{
  "num_hidden_layers": 16,
  "hidden_size": 384,
  "num_attention_heads": 6,
  "num_key_value_heads": 6,
  "head_dim": 64,
  "intermediate_size": 1536,
  "vocab_size": 8192,
  "hidden_act": "tanh_gelu",
  "norm": "layernorm",
  "norm_place": "pre",
  "norm_eps": 1e-05,
  "positions": "learned",
  "qk_norm": false,
  "attn_scale": 0.125,
  "bias": "all",
  "tie_word_embeddings": true,
  "parallel_block": false,
  "init": "normal",
  "init_std_qkv": 0.0255,
  "init_std_o": 0.0255,
  "init_std_up": 0.0255,
  "init_std_down": 0.0255,
  "optimizer": "adamw",
  "learning_rate": 0.00124,
  "lr_mult_o": 1.51,
  "beta1": 0.9,
  "beta2": 0.98,
  "lr_head": 0.0086,
  "max_grad_norm": 2.0,
  "warmup_steps": 355,
  "schedule": "wsd",
  "decay_fraction": 0.269,
  "decay_shape": "linear",
  "final_lr_fraction": 0.0,
  "batch_tokens": 131072,
  "max_seq_len": 1024,
  "doc_mask": false,
  "train_tokens": 710600000,
  "max_steps": 5422,
  "dataset": "wikipedia_en"
}
MLP neurons of a small language model. Each row is named by its layer, matrix (up: input weights; down: output weights) and neuron, and shows model dimensions 208-303. Each number is 50 + 10 x the weight over its row's rms, rounded and kept within 0 to 99.
Before each neuron's rows, "fires before" lists the tokens most often just after its 100 highest values on Wikipedia text that the model never trained on; "fires on" lists the tokens most often at its 100 highest values on Wikipedia text that the model never trained on.

fires before: "0", "2", "1", ":"
fires on: "0", " Website"
L4.up1148:40 65 65 43 53 39 32 46 45 64 49 49 65 61 37 45 55 60 51 50 57 56 64 47 49 47 60 55 60 49 50 61 72 43 51 59 50 42 38 62 64 51 49 61 52 48 43 44 39 56 37 49 27 47 44 51 48 64 35 44 39 50 50 46 67 51 44 68 62 60 51 37 56 53 35 46 52 60 44 62 48 56 64 21 35 51 59 45 57 57 57 58 36 41 57 63
L4.down1148:74 65 43 29 60 46 50 60 31 49 42 53 63 52 50 55 51 62 39 52 56 53 71 55 39 50 60 54 46 51 66 37 40 47 39 43 64 56 47 55 53 58 45 45 56 54 44 61 53 50 57 60 57 57 60 40 51 63 53 43 41 37 31 66 62 42 52 56 42 35 49 43 54 30 40 54 50 44 60 40 47 56 42 59 59 55 59 50 53 40 50 52 55 68 53 45

fires before: "-", "\n", " ", "2", "1"
fires on: "\n"
L4.up498:45 51 54 51 55 51 55 59 57 60 71 40 36 60 52 44 56 41 40 51 48 58 50 47 28 53 52 35 31 53 58 46 54 37 41 40 49 65 57 57 62 52 53 42 51 43 58 51 46 53 55 45 40 51 52 49 44 50 49 50 38 41 46 57 63 42 32 45 66 20 30 61 40 34 59 64 56 51 56 37 47 52 61 51 60 54 50 66 46 68 42 45 58 47 59 31
L4.down498:26 51 62 54 45 43 53 73 60 58 56 55 48 50 57 36 37 45 43 21 47 49 60 52 43 66 38 44 61 58 58 54 44 36 56 55 54 50 61 54 37 49 28 52 42 47 48 55 52 53 52 41 31 49 49 38 57 57 67 55 38 46 52 58 56 65 48 48 43 20 35 58 37 62 54 48 37 45 66 32 51 53 49 56 53 52 55 43 64 48 55 46 49 66 79 40

fires before: "2", "1", "0", " ", "ct"
fires on: "0", " the", "re", " ", "un"
L8.up533:47 29 46 44 30 24 36 37 49 47 44 66 53 63 46 58 49 58 46 42 48 51 62 42 30 28 74 51 53 47 49 57 65 43 44 61 50 52 59 55 48 50 39 72 59 55 34 51 50 53 56 59 36 59 42 44 41 56 64 57 47 46 37 61 57 45 55 37 63 75 44 61 49 73 36 54 50 53 45 60 47 46 57 21 37 48 63 46 57 51 48 51 39 54 52 61
L8.down533:51 66 52 54 62 55 50 47 54 38 78 46 47 46 28 53 40 36 44 50 50 51 60 38 79 43 53 39 34 49 60 36 38 44 55 42 43 57 56 36 64 38 63 48 50 59 45 42 44 48 75 57 52 49 57 66 38 58 40 43 63 27 51 39 47 48 45 43 46 37 61 50 49 49 54 31 52 53 57 57 60 56 41 49 58 66 35 48 31 49 50 65 41 59 45 42

fires before: "|", "-", "2", "\n", " "
fires on: "\n", " ", " |"
L4.up1476:51 66 45 49 57 41 45 46 54 28 61 59 55 51 54 36 32 58 42 39 49 53 59 51 54 36 48 42 50 72 58 46 38 51 51 39 30 58 63 64 49 51 55 50 38 66 71 49 65 53 55 41 53 37 49 65 43 66 38 57 50 55 50 50 45 52 31 33 62 35 25 72 57 34 64 60 49 49 52 34 50 53 57 30 56 38 60 53 53 67 48 46 50 45 56 45
L4.down1476:44 69 45 67 54 47 53 53 49 68 38 44 57 57 44 36 49 44 33 43 52 56 58 42 47 48 37 51 48 50 49 55 73 51 53 50 50 44 70 47 24 50 40 68 51 42 48 53 49 44 50 41 31 50 39 57 66 47 56 57 39 53 48 44 62 42 54 55 30 36 37 64 49 49 58 49 44 24 57 42 51 56 69 59 48 49 51 43 67 53 58 76 48 69 65 47

fires before: " |", "4", "%", "6", "0", "1"
fires on: "4", "1", "9", "6", "2", "8"
L4.up1467:39 53 38 71 55 43 45 50 49 58 59 58 44 47 39 51 51 30 40 59 53 38 56 50 47 34 52 45 42 52 71 35 33 30 47 41 36 50 47 47 49 44 49 56 51 51 66 55 63 56 42 37 52 53 41 71 46 63 28 55 41 66 42 45 42 51 49 53 64 24 29 58 49 42 64 54 80 61 54 43 57 64 46 45 39 56 41 55 50 60 49 45 36 58 52 49
L4.down1467:54 37 41 60 63 55 54 47 63 49 45 58 46 51 57 47 33 55 53 58 48 48 39 32 49 44 66 50 46 54 32 51 44 54 62 43 35 30 47 42 55 44 41 51 38 71 56 48 45 31 51 44 45 58 57 59 53 53 66 38 63 39 55 58 39 37 45 38 55 62 64 20 59 54 35 62 41 42 51 52 45 37 77 57 51 58 53 62 51 59 50 47 60 58 49 46

fires before: "2", "1", "9", "5", "8", "0"
fires on: " ", "1", "9", " of"
L8.up497:44 54 43 42 37 37 21 37 55 44 40 47 63 65 51 50 47 27 44 40 52 47 47 61 52 47 53 61 56 57 43 48 45 50 43 56 52 53 48 57 46 40 30 71 56 73 60 37 33 60 44 60 41 36 42 53 57 75 53 35 35 65 38 63 43 53 48 51 57 55 44 49 54 62 53 62 51 60 51 64 43 68 58 36 51 54 53 55 37 48 46 41 45 58 44 36
L8.down497:46 41 55 64 53 37 52 56 61 27 60 63 54 65 45 50 42 75 60 58 54 65 54 44 42 38 48 55 40 48 46 57 70 43 43 38 33 57 49 47 72 37 42 43 51 63 56 70 46 51 57 44 54 54 65 51 45 56 63 67 72 46 53 48 80 62 39 57 49 52 39 65 65 45 47 38 55 54 53 30 33 29 42 40 52 48 40 47 36 49 34 55 52 51 52 51

fires before: "s", "2", "3", "4"
fires on: "'", "0", "9", "ju", "7"
L13.up17:63 52 69 47 54 39 24 38 59 55 47 47 45 50 47 30 42 56 57 44 51 67 46 66 57 51 46 53 47 67 57 41 64 51 46 47 50 55 50 58 53 55 51 47 43 63 36 62 39 48 45 38 25 39 56 43 30 56 51 61 52 59 51 57 55 57 40 50 57 42 55 50 47 68 42 61 50 51 36 42 53 57 42 58 56 35 61 45 45 46 37 49 51 64 47 65
L13.down17:41 57 56 48 51 45 55 44 43 34 47 60 53 56 63 75 57 53 54 40 42 75 47 54 55 39 54 48 57 55 49 53 44 44 42 64 38 48 40 34 39 61 31 53 34 44 48 20 34 46 48 40 47 62 53 51 24 56 54 51 70 57 38 41 52 60 45 40 48 56 58 43 38 41 40 46 54 60 62 54 44 67 51 40 52 41 71 32 41 46 46 33 48 54 35 66

fires before: "0", "5", "6", "8", "3", "1"
fires on: ".", "\n", ","
L3.up305:51 55 51 71 61 46 50 50 49 54 75 31 50 33 49 53 54 49 39 53 52 41 50 49 77 50 64 63 54 43 72 46 47 64 32 47 31 40 44 67 50 56 64 60 50 76 46 48 33 59 42 44 58 41 51 56 46 62 36 46 39 45 47 46 66 60 54 54 48 49 31 39 40 54 51 58 52 58 71 63 52 62 64 43 36 59 49 53 60 56 58 56 58 46 71 36
L3.down305:41 66 35 52 51 36 56 52 41 55 52 28 54 67 56 57 36 58 40 53 58 39 46 44 56 66 34 71 51 54 61 56 72 43 57 40 42 68 55 44 52 45 58 57 46 42 56 45 32 50 47 58 54 50 73 41 32 56 53 62 54 47 47 61 60 69 37 49 49 40 52 48 51 42 27 41 50 51 51 35 51 48 37 51 52 51 39 52 58 47 29 58 57 68 69 36

fires before: "7", "\n", "8", " (", " "
fires on: "9", "in", " ", "EX", "un", "–"
L13.up1108:60 37 54 46 61 44 71 45 58 36 66 41 52 33 55 56 59 47 51 32 47 40 48 57 61 60 59 33 60 55 39 45 51 64 59 51 64 53 70 43 34 45 53 56 59 57 35 61 40 53 48 46 54 67 66 62 32 39 54 42 33 32 45 36 60 57 42 51 40 55 73 70 45 53 68 45 55 61 52 49 62 36 33 55 48 59 50 20 54 40 57 39 44 61 61 52
L13.down1108:45 64 25 55 60 47 47 49 58 50 39 37 57 61 44 45 43 43 61 58 36 60 37 57 64 37 48 54 26 52 62 28 64 60 44 42 53 65 35 52 44 55 54 46 40 32 74 38 52 33 39 59 36 43 57 61 46 37 53 46 45 58 57 49 56 63 41 46 38 41 34 58 71 52 29 46 63 38 33 58 46 58 52 40 46 70 49 65 50 60 42 64 52 44 35 41

fires before: "0", "9", "1", "5", "8"
fires on: "0", "2", "1", "5", "4"
L13.up553:37 42 39 64 61 44 51 55 49 54 47 43 48 51 42 60 40 40 36 57 53 67 42 36 35 63 32 55 53 53 59 54 63 50 55 51 54 38 84 52 59 54 60 44 66 44 57 57 55 42 50 57 42 59 42 57 31 53 34 47 47 51 60 27 55 44 49 68 49 47 46 54 57 49 41 51 34 55 39 39 56 48 33 50 46 50 50 44 40 44 40 74 57 63 52 67
L13.down553:52 49 43 39 50 49 22 44 41 43 59 57 50 42 53 43 31 49 52 40 52 36 54 59 55 46 68 49 42 47 48 47 44 48 53 47 32 46 40 58 40 72 52 47 35 36 59 40 55 50 50 42 45 60 41 51 55 55 50 39 49 58 24 49 48 53 45 38 63 53 60 54 44 50 55 52 49 48 37 48 43 60 45 52 47 54 36 35 49 55 46 68 37 41 36 56

fires before: "\n", " |", " in", "s"
fires on: "\n", " Candidate", " based"
L13.up526:47 45 45 43 42 49 48 29 36 58 53 43 65 62 61 50 34 49 54 41 47 40 53 54 49 42 55 35 48 53 37 57 57 52 42 38 49 58 63 38 41 56 62 61 61 45 48 55 41 59 65 64 58 40 52 53 52 39 62 48 56 63 52 59 64 66 39 40 44 41 53 56 59 52 63 45 44 46 34 44 47 70 53 42 44 37 67 47 51 47 48 55 57 63 60 53
L13.down526:50 57 53 55 49 57 58 62 65 58 58 48 65 50 42 61 17 55 45 60 67 60 52 53 48 48 40 51 49 54 56 49 56 55 59 56 36 57 56 55 64 39 55 46 59 60 46 62 50 43 37 60 53 60 37 49 31 69 52 57 62 38 47 59 43 51 42 43 49 53 73 47 44 47 53 47 48 54 62 44 57 38 36 46 55 58 53 34 39 45 61 52 45 56 46 38

fires before: "4", "6", "7", "5", "2"
fires on: ".", "4", "7", "9", "2", "8"
L13.up837:49 33 46 68 49 49 45 49 42 46 77 60 36 45 58 64 45 38 28 41 35 53 49 52 39 49 49 52 46 47 67 43 53 45 48 50 46 55 49 66 53 63 47 56 44 72 50 52 57 66 31 55 43 51 61 52 28 51 49 46 40 69 47 70 46 42 47 39 65 70 55 63 49 55 42 54 45 34 37 66 48 63 64 47 19 51 64 55 47 47 60 53 43 58 43 50
L13.down837:50 52 40 55 54 53 64 51 45 45 54 49 50 36 62 48 40 52 56 36 27 48 50 53 48 67 39 42 55 57 48 57 61 50 46 41 47 40 50 39 48 50 35 53 56 62 41 39 45 42 48 48 48 65 49 59 46 53 42 33 46 48 45 52 50 54 55 65 58 46 47 65 50 49 50 47 66 32 70 45 42 55 47 55 40 41 59 48 42 42 47 52 52 42 55 48

fires before: "|", "\n", "-", " "
fires on: "\n", " |"
L3.up1241:47 57 42 50 55 49 51 52 63 36 58 63 54 45 53 26 58 60 35 67 41 48 52 43 43 38 49 27 46 62 45 42 62 20 47 28 38 61 48 58 53 39 67 58 38 49 69 56 53 54 48 44 33 34 49 48 44 46 49 61 45 54 42 42 57 39 40 52 51 38 29 54 31 39 56 55 65 45 49 36 67 63 49 58 35 42 50 56 62 55 53 52 56 39 68 45
L3.down1241:43 55 41 48 47 47 53 52 56 64 56 51 43 70 37 20 48 40 34 44 45 61 59 44 34 61 43 38 41 57 30 75 62 36 52 73 54 61 62 43 59 49 45 52 39 51 45 35 51 43 34 30 25 74 47 49 55 45 41 51 53 60 61 77 52 51 46 58 36 54 28 37 59 71 50 51 49 50 40 27 40 43 34 59 65 32 34 51 57 40 55 38 51 59 69 52

fires before: " |", " votes", "==", "s", "Group", " ("
fires on: " Candidate", " Total", "====", "==", "Population", "==="
L4.up840:51 55 48 49 53 44 48 43 46 47 37 43 72 47 36 40 51 39 52 54 47 44 50 51 39 39 61 52 62 54 50 45 53 35 48 49 55 56 46 40 66 36 59 53 50 60 75 79 49 61 57 50 46 22 50 63 29 41 53 43 50 59 43 47 58 42 48 55 60 48 51 42 54 58 59 64 36 46 49 48 47 57 43 57 31 65 55 46 60 42 62 54 48 55 66 44
L4.down840:59 54 37 28 47 46 50 54 44 70 52 50 71 53 37 44 46 35 39 61 55 50 57 51 45 56 51 47 54 30 44 47 55 65 66 80 57 51 32 61 60 56 55 48 54 60 42 56 52 45 68 68 58 45 56 31 30 47 50 64 66 52 42 72 50 63 23 54 53 48 51 49 43 53 60 50 41 75 55 57 48 47 58 72 66 57 72 54 49 46 56 54 36 43 36 60

fires before: "0", "s", " season"
fires on: "2", "0", "th", "1"
L13.up1533:40 43 48 49 52 47 50 41 48 38 56 61 60 57 50 67 37 53 27 48 49 56 61 52 58 35 62 53 47 67 60 59 46 53 74 46 54 56 68 51 38 51 50 48 77 49 64 52 53 40 47 54 63 59 47 38 59 59 61 43 60 56 55 43 34 43 56 61 41 41 59 40 60 63 46 35 58 58 52 45 45 52 61 42 50 56 62 33 53 57 41 62 55 66 45 53
L13.down1533:50 55 59 50 45 55 52 56 76 46 68 31 45 40 57 54 35 58 45 62 47 45 46 49 34 46 66 60 53 47 42 65 42 41 39 41 49 56 55 70 53 37 44 31 51 42 64 54 69 59 53 47 50 62 51 47 76 59 39 56 60 43 41 65 52 50 40 50 58 44 44 46 31 65 38 71 42 46 59 53 54 48 56 33 56 42 41 71 20 41 61 27 44 41 43 50

fires before: "0", "4", "1", "7", "8", "5"
fires on: "1", "2", "9", "0", "7", "5"
L8.up863:59 48 37 50 51 35 27 52 36 52 39 49 47 73 23 48 46 39 45 49 51 34 68 64 51 48 56 43 46 26 49 28 40 43 54 35 50 56 53 53 52 50 38 45 54 48 49 49 42 53 48 52 44 47 40 50 48 75 39 46 37 51 34 50 47 38 44 62 50 50 43 52 51 66 51 43 64 62 39 63 55 42 34 45 46 46 28 66 52 46 57 52 52 52 54 40
L8.down863:45 49 60 50 50 47 49 60 42 20 57 57 52 63 41 64 68 56 50 52 53 67 42 56 47 38 46 46 57 43 22 35 40 52 55 42 61 56 55 41 50 61 59 55 39 38 43 39 49 49 70 36 38 46 75 60 33 47 65 49 61 55 40 61 64 47 37 43 49 57 49 47 58 47 37 68 33 56 36 56 54 50 48 46 32 27 49 49 46 64 44 62 37 65 29 62

fires before: ".", ",", "ley", " (", "-", "e"
fires on: "S", " Asia", " America", " Pres"
L3.up1291:55 60 57 67 43 61 36 57 40 57 52 46 26 53 38 48 63 25 44 51 44 35 61 44 35 40 51 38 30 56 39 56 53 63 54 57 39 43 53 50 36 55 47 76 35 47 44 38 28 54 35 50 52 36 47 41 37 51 52 65 77 66 44 46 42 46 43 61 52 43 27 41 53 30 60 71 47 56 36 48 52 66 44 59 37 40 39 54 46 59 61 53 32 50 34 49
L3.down1291:53 57 32 49 73 55 47 56 45 47 33 52 48 57 36 45 51 56 50 44 49 74 41 52 34 47 48 67 41 50 59 47 53 88 54 45 63 44 51 59 41 42 50 53 45 54 56 43 49 44 53 49 53 67 54 36 54 50 41 40 48 59 49 40 37 28 53 50 38 50 54 58 55 47 66 55 56 45 47 48 50 57 61 30 42 63 56 51 50 54 54 57 44 50 54 68

fires before: " ", "2", ",", "0", "1", "6"
fires on: ",", " ", "1", "2"
L8.up1434:62 42 50 42 49 48 50 35 53 50 36 50 47 64 32 60 46 50 48 68 53 29 52 43 53 42 62 62 48 51 47 49 43 64 48 53 25 59 48 64 51 40 59 53 47 61 51 30 29 46 44 44 41 38 49 54 45 68 40 39 50 66 47 48 51 64 49 49 37 61 58 65 59 63 49 36 57 59 63 60 45 43 45 49 62 64 53 50 55 53 63 51 46 45 51 42
L8.down1434:64 53 51 35 43 56 40 63 49 60 55 58 53 36 50 52 50 58 46 67 60 62 51 55 45 49 53 59 35 52 41 56 42 55 54 51 44 63 41 50 55 43 63 57 55 67 60 57 57 38 46 42 49 39 69 53 29 67 58 57 68 38 45 59 37 52 44 37 54 54 43 51 43 49 52 73 54 54 52 47 42 67 36 57 45 63 41 54 44 62 49 35 49 44 42 47

fires before: "|", " |", "0", ".", "4"
fires on: "\n", ":", "5", ".", "7", " "
L3.up1386:50 56 45 52 52 57 56 58 54 43 56 44 58 39 49 26 40 50 49 39 42 39 57 42 51 57 46 42 51 60 66 46 57 50 29 45 31 48 50 66 47 51 50 54 51 64 56 66 44 48 47 50 55 35 47 66 60 50 42 44 33 29 42 37 55 52 56 59 49 28 40 50 52 38 65 45 51 49 70 48 41 59 67 38 32 61 57 54 59 53 42 51 57 56 88 33
L3.down1386:55 62 39 61 58 50 60 52 45 55 61 27 33 55 58 44 36 49 61 51 56 44 63 44 42 65 39 55 71 44 54 68 58 50 46 45 47 59 62 51 47 57 52 46 36 55 32 42 55 44 40 59 48 52 54 37 48 43 69 55 48 43 40 60 70 53 51 63 49 42 57 41 64 61 45 42 63 50 54 48 45 36 55 31 57 44 49 57 47 59 48 59 50 52 59 39

fires before: " ", "9", "8", "\n", " the", "7"
fires on: " |", " of", "1", "9", "-", "ed"
L4.up1022:34 59 63 39 33 44 48 37 63 36 42 52 46 50 31 54 57 42 48 36 45 39 44 45 39 48 52 41 38 52 53 48 40 39 50 51 45 82 53 56 48 57 51 67 52 61 65 72 40 51 62 47 33 53 58 58 48 53 60 51 32 59 62 39 62 55 63 58 37 34 40 55 40 53 46 52 52 44 34 48 65 49 59 55 26 84 53 50 51 57 65 36 58 55 64 41
L4.down1022:51 49 36 51 59 36 48 57 43 52 43 57 30 31 46 39 35 41 39 32 50 45 63 49 41 47 38 37 54 61 56 52 52 61 52 52 57 49 40 42 46 39 30 36 48 29 57 45 66 45 44 40 48 61 24 40 60 48 50 54 33 47 60 56 36 34 52 59 53 49 52 65 69 54 50 46 35 40 59 36 59 58 41 50 46 31 47 32 53 65 69 43 25 46 65 52

fires before: "7", "8"
fires on: "9", "1", "7", "8", " "
L13.up762:54 45 45 52 57 51 53 58 62 48 54 38 54 48 29 36 40 42 51 37 55 34 52 46 50 40 66 57 59 45 61 49 47 38 69 44 41 55 76 57 43 36 37 57 61 58 35 48 46 45 42 56 44 47 44 52 47 47 53 46 68 53 49 46 44 60 35 51 60 46 48 47 52 43 54 57 34 49 46 71 69 52 55 55 54 52 45 41 56 76 44 31 65 57 66 58
L13.down762:57 60 56 43 35 46 53 55 56 44 70 54 60 50 40 51 53 58 49 55 45 46 48 56 45 51 60 45 52 53 54 51 44 60 45 58 33 66 55 52 52 43 59 48 56 44 47 47 58 33 38 38 51 39 28 41 57 68 44 45 40 58 40 58 56 64 50 55 18 50 38 48 52 53 49 52 66 51 72 47 55 55 59 62 51 40 69 40 42 63 59 73 54 59 48 61

fires before: ".", "9", "6", "2", "7", "5"
fires on: "9", "8", "1", "3", " No", "7"
L4.up586:55 49 58 41 34 36 41 49 50 40 38 61 62 22 56 57 34 51 50 51 49 50 59 55 42 58 54 55 50 36 45 22 30 45 48 65 43 50 52 59 61 50 52 40 55 66 57 28 25 45 58 49 41 50 51 49 34 60 34 50 54 51 58 60 53 49 47 30 55 56 53 45 50 39 30 45 48 42 50 60 59 52 51 48 50 41 64 53 57 54 49 61 49 46 40 54
L4.down586:41 62 51 49 47 48 48 49 58 52 45 42 62 65 45 51 63 41 70 39 50 58 46 62 48 50 40 47 59 47 56 51 43 63 47 52 47 40 55 56 49 57 43 49 50 71 58 36 52 36 56 69 42 54 34 59 73 44 41 44 55 46 54 53 51 39 46 54 58 60 48 51 58 52 42 40 50 59 55 56 42 64 46 47 41 48 59 63 60 67 56 38 23 58 61 57

fires before: " ", " Summer", " •", " ("
fires on: "-", " •", " Summer"
L3.up783:53 40 44 53 48 47 08 33 52 53 52 66 61 50 40 32 25 44 44 40 52 36 51 45 54 40 52 58 53 58 45 52 42 43 55 76 60 44 59 56 31 48 56 59 52 67 57 43 52 60 45 62 35 59 53 65 42 42 55 39 52 60 49 57 52 54 51 43 43 61 50 46 53 37 43 54 48 46 51 52 39 69 58 43 51 50 54 45 46 42 70 39 40 41 42 42
L3.down783:49 59 53 36 44 42 47 44 45 55 57 40 81 59 69 69 39 62 45 51 45 51 67 43 52 61 51 50 57 48 57 72 62 54 58 44 45 62 39 71 30 55 34 65 47 53 40 31 35 32 42 50 58 52 48 36 31 46 37 47 58 48 53 44 71 63 30 54 58 44 42 64 49 51 65 49 71 58 50 33 45 30 37 75 66 60 57 45 65 44 52 65 63 43 66 39

fires before: "6", "5", "7", "4", "gar"
fires on: " ", "ul", "–", "1", "al"
L13.up1243:52 56 57 57 40 32 38 39 59 22 50 61 60 50 38 49 46 38 40 56 44 33 64 56 44 48 72 57 54 52 60 58 56 39 59 42 29 45 55 33 36 44 58 61 44 61 51 39 50 53 60 47 54 48 28 54 37 40 65 59 66 51 55 68 54 28 45 67 56 49 40 43 42 76 56 63 49 48 52 65 62 47 52 56 44 33 42 47 49 32 48 36 56 42 38 49
L13.down1243:39 34 38 39 54 62 56 53 52 37 46 41 69 50 68 53 42 53 53 65 47 64 56 54 64 54 42 52 62 55 53 49 44 56 45 59 35 51 50 46 38 58 50 53 57 52 72 48 50 61 35 49 54 28 44 41 57 64 61 39 44 35 57 37 52 68 44 51 57 60 28 48 47 39 34 45 42 42 75 37 50 44 59 52 46 38 40 47 65 60 55 57 59 67 64 53

fires before: " |"
fires on: " Votes", "%", " Candidate", " Apps", " Result", " Goals"
L3.up63:58 58 49 59 62 50 34 57 48 37 48 48 36 55 35 41 50 52 57 47 53 41 38 45 34 52 51 54 41 59 59 41 51 28 63 45 45 45 39 74 49 55 56 38 57 50 53 41 51 51 40 40 45 20 35 53 13 67 58 42 57 51 50 37 51 52 60 44 57 39 58 45 50 39 45 42 70 49 49 46 48 48 44 38 50 39 47 41 59 72 47 60 56 44 56 55
L3.down63:44 55 45 45 73 55 54 41 54 50 46 52 76 61 49 40 47 49 60 41 60 35 49 40 49 62 48 40 43 56 33 44 54 55 72 56 38 56 56 54 51 38 50 52 60 59 50 46 33 50 44 72 36 43 44 63 47 50 59 44 36 52 41 58 56 45 56 52 44 44 61 34 50 54 53 39 70 50 66 40 46 52 51 51 63 50 57 53 52 37 61 59 42 55 49 46

fires before: " ", "'", ".", " |"
fires on: " |", "9", "2", "1", "3", "6"
L8.up961:39 64 41 51 60 51 57 41 52 30 49 60 36 57 37 70 64 71 36 42 54 54 23 39 44 42 63 31 47 48 54 59 37 30 42 54 37 47 41 67 55 55 53 67 58 41 61 51 33 59 45 43 40 56 42 46 40 50 24 46 48 56 65 59 60 42 55 60 55 40 49 42 56 47 36 67 45 42 54 38 51 56 59 38 47 58 49 48 58 56 43 41 57 54 67 54
L8.down961:45 64 52 48 54 44 42 41 65 69 61 68 21 33 42 45 40 67 38 48 61 39 51 22 57 50 56 47 57 49 47 41 56 51 52 54 49 48 39 47 50 52 35 52 16 56 49 45 54 46 38 41 44 57 29 50 53 50 73 53 57 57 49 54 43 57 25 25 57 50 56 41 55 37 58 60 51 53 44 44 49 69 62 54 37 33 56 67 49 62 35 58 48 33 45 36

fires before: "0", "2", "1"
fires on: " ", "2", "0"
L4.up236:48 59 57 65 58 39 44 35 52 57 52 41 32 49 41 52 42 22 46 61 49 32 60 53 44 58 53 61 51 43 53 31 68 53 42 45 48 51 59 62 77 49 44 56 28 68 53 52 26 52 51 50 60 34 51 54 51 74 48 42 43 44 57 46 44 57 37 38 40 52 60 43 70 47 60 41 42 57 47 61 40 54 52 52 52 62 52 86 70 52 42 56 55 47 59 31
L4.down236:64 60 59 56 41 47 40 59 63 53 34 52 48 72 44 60 51 60 49 74 51 65 48 61 50 54 56 34 39 40 44 62 62 52 44 51 51 56 51 71 41 55 59 49 60 75 66 44 36 48 61 37 46 43 55 71 41 62 42 58 67 49 30 56 52 41 35 51 49 56 48 36 53 47 44 58 46 62 56 51 62 48 52 50 32 54 42 57 49 47 62 51 56 53 43 54

fires before: "0", "1", "2"
fires on: "0"
L4.up90:51 59 51 48 54 36 29 39 46 52 58 39 42 48 43 46 52 49 36 46 50 44 70 40 44 50 65 59 56 74 72 61 74 43 58 45 29 52 67 72 59 47 85 54 28 54 44 50 46 58 51 59 44 46 37 56 29 44 54 57 54 41 42 42 56 53 41 58 49 54 52 65 30 55 40 53 37 63 61 61 35 41 55 57 38 49 43 62 57 56 52 66 43 46 43 58
L4.down90:45 56 41 43 63 48 40 42 58 39 74 42 54 38 33 47 59 40 20 46 47 47 48 47 51 36 54 63 60 76 69 57 40 50 59 40 45 45 45 58 44 46 59 63 59 63 51 56 43 35 59 51 46 47 45 62 36 51 52 49 41 43 63 43 51 33 58 35 66 37 62 67 52 50 36 44 49 44 79 46 36 65 54 64 58 66 55 54 51 49 51 54 54 37 50 37

fires before: " |", ":", " votes", " "
fires on: " Candidate", " Total", " votes", "Career", " Team", " "
L3.up500:52 43 31 46 19 48 38 35 41 40 46 58 60 43 33 56 42 31 36 44 57 44 46 45 42 50 60 60 39 71 49 56 62 34 64 59 59 45 44 64 48 48 66 61 50 62 42 42 55 52 62 58 53 29 57 55 31 54 71 60 65 59 56 48 38 53 57 48 61 50 56 33 51 43 32 57 40 69 47 47 46 41 49 43 53 63 64 39 47 45 64 58 59 51 46 48
L3.down500:54 51 40 45 44 30 46 45 44 82 54 50 72 49 60 41 52 52 64 46 53 66 56 47 57 38 57 64 69 55 51 58 54 50 32 61 36 42 48 56 43 46 45 62 43 47 40 62 41 48 50 50 60 53 49 54 62 51 56 57 53 30 35 66 65 66 43 56 55 36 51 53 45 50 33 36 41 61 45 63 50 44 32 65 54 73 54 51 61 40 48 29 70 57 47 40